Weights of a small transformer language model.
Size: 11 layers, vocabulary 8192.
Architecture: rotary positions, untied embeddings, normalized queries and keys.
MLP neurons of a small language model. Each row is named by its layer, matrix (down: output weights) and neuron, and shows model dimensions 256-351. Each number is 128 + 24 x the weight over its row's rms, rounded and kept within 0 to 255. Numbers have three digits each. A neuron's up and down rows have the sign that makes its largest values positive.
After each neuron's rows, "raises" lists the tokens whose logits its output raises most directly, leaving later layers aside.

L8.down519:088104097104128137132138163152119132114134141135116122136133137142128114101123140129130133118137120052140137135106088143154122170106095146114153087116081163127176149149118136112131158137092107106157100131117128141118121133120148104119071126113126132136102145154172183115147122117128155114
raises: "ent", "he", "ity", "hem", "ons"

L5.down619:160095091112137121131076130114066108125144156154147103102180135158069052139112129139129156097121147119148155138112122144112128122107151129196179118171089105122122150158118159088156117153129126132100125142134132110149128143116078098145142164096144111116121140158122126127106125141130139120
raises: "els", "ial", "ially", "ely", "isc"

L5.down227:141167112118151125107120135120094151108168125119139125116154087118132145139102165118132125135135149158153118095151109170108135122116163129084131101131131117137121125113101156139101150134147145123112139159128101135169181085126121099081135164121154144122157075112117131125102093153115148152
raises: "ia", "ian", "iac", "ians", "iar"

L8.down541:138109128153132146123118143143119133156131136126104118089163130124109139136135117157146164160113123149127133131085138173131137114116123130140097134135113138106107127126119115091112099142093155146103126090136078123163144133085132125135092085092102141129151133098141096145115092111111159148
raises: " in", " on", " just", " rights", " for"

L8.down533:132112107121127146129135113156139130108106130123121141118089113145129129101116123149082214115154151110115118150102159160115119128135146085115158103108095135154121088163148138129127089160098121125150119142138149079185145126106135091109137122146117095146104083095100141112128077105136138112
raises: "ological", "ology", "ese", "olog", "iques"

L8.down124:152146071141147131124133135138175115135087109097138088177167123107155109092125136192083156156115128104123145123137149133096173123100146155126126187124124186178124135143126123098128136136182153132094134107103134129150184120126111145102158122159131195170097149131116141134096100126162167141
raises: "ia", "ing", "iro", "iny", "ings"

L2.down581:120089091154144126145109137123130101137124147112158149113140089122132125121158106129105145087126149161085109106140126162111127102120081092135106154126159124143169134142095132117111168130124137106166151112129165132166104143140135126159073128125095119139104123132139142132170141042113097096
raises: "Other", "Rec", "International", "Comp", "Personal"

L2.down527:124126138108126141133178101140089093127162112098174105110116106097136141130135109120131133161114125148074129133132132129135149114136130098147117134114109131155127129116124101133131125136113152124122125141072134157125131117145120122117154112085126148144121138136080153144148147181138098104
raises: "ings", "ements", "iles", "aries", "ions"

L6.down722:069143099122106100149106064120110122129140138083123134128117159184120111158128177138118131143176143089149117122149163172124093157095119149172115088160121156134109120125117086150153127118080134152104110133080118070124109148139109114137106150119101127148139141104146115120115132148139161123
raises: "ological", "les", "ology", "ingham", "olog"

L8.down419:134112121146091118143155107131153123095096100105134143000146121126151135100132093136089108166096104161130115123131133116065143129113106134124090150135135155116137154133130157126124143148142168154135197104098152096071169132176127154147129093124105119104132163176115120155107153149138119150
raises: " a", " an", " two", " new", " another"

L5.down712:109137090097127131176148068100160121147117122143137134202142173073139134130126133097154121113125108105130115175141117150113162140158164121113156101096106097143169137130129150102162083126170125161145176135145129110118180150139133117136130165145110132128135103125141127113089114137126177122
raises: "more", "while", "za", "ne", "burn"

L6.down592:094115124115092123147076115086138161125096121113151091093139144138123133150114090108134136153120138125128092125115131099149131142096132117113097193126099150176074150091170137109165106072100096131138134121093138091089113142117117136102173141136128143114112141141105115170159135156109149120
raises: " lyrics", " films", "Film", " music", " album"

L5.down160:148110091125148136071130189168125141092113090104138109117130134108181144146128137145148133123134136130139094158143114162141117111134128133134139085151102090147139157110151167112153083111154139169130131128142093138154133091145142101138129141129123122109082109136137109153137143129143154179
raises: "ians", "ian", "iana", "et", " marriage"

L5.down688:157137137140127102108120145175087152110147147145117165165105133126171111099112122151127148109152155140141105181137166144114120152159126105158142113119121141145162113130143120083126077114133137126161113089126135130142124153171094144139090111114138118107132164172130155158150095121130167144
raises: "ible", "ents", "ually", "ibly", "ric"

L2.down418:075132154098124127161119144117142115170124105111094124123157145119119149135072108093141085092137130162136132094174144137132086092118148122107178133137074131112120093131192116131109116118141059131169128084118135122128148072123124142118144131157170110066152136136140126095118145129121130141
raises: "th", "rics", "ric", "face", "pped"

L2.down850:097133154135141145131143146108148116113125169108122109142158134146127139140124086127125123111106096144122143126148167135116131136149132148153160118136095155170090128094115157109143124101162145117097096120112127176086125145154122143150119119100111159165112145193145142137096089100126138146
raises: "out", "t", "aly", "im", "a"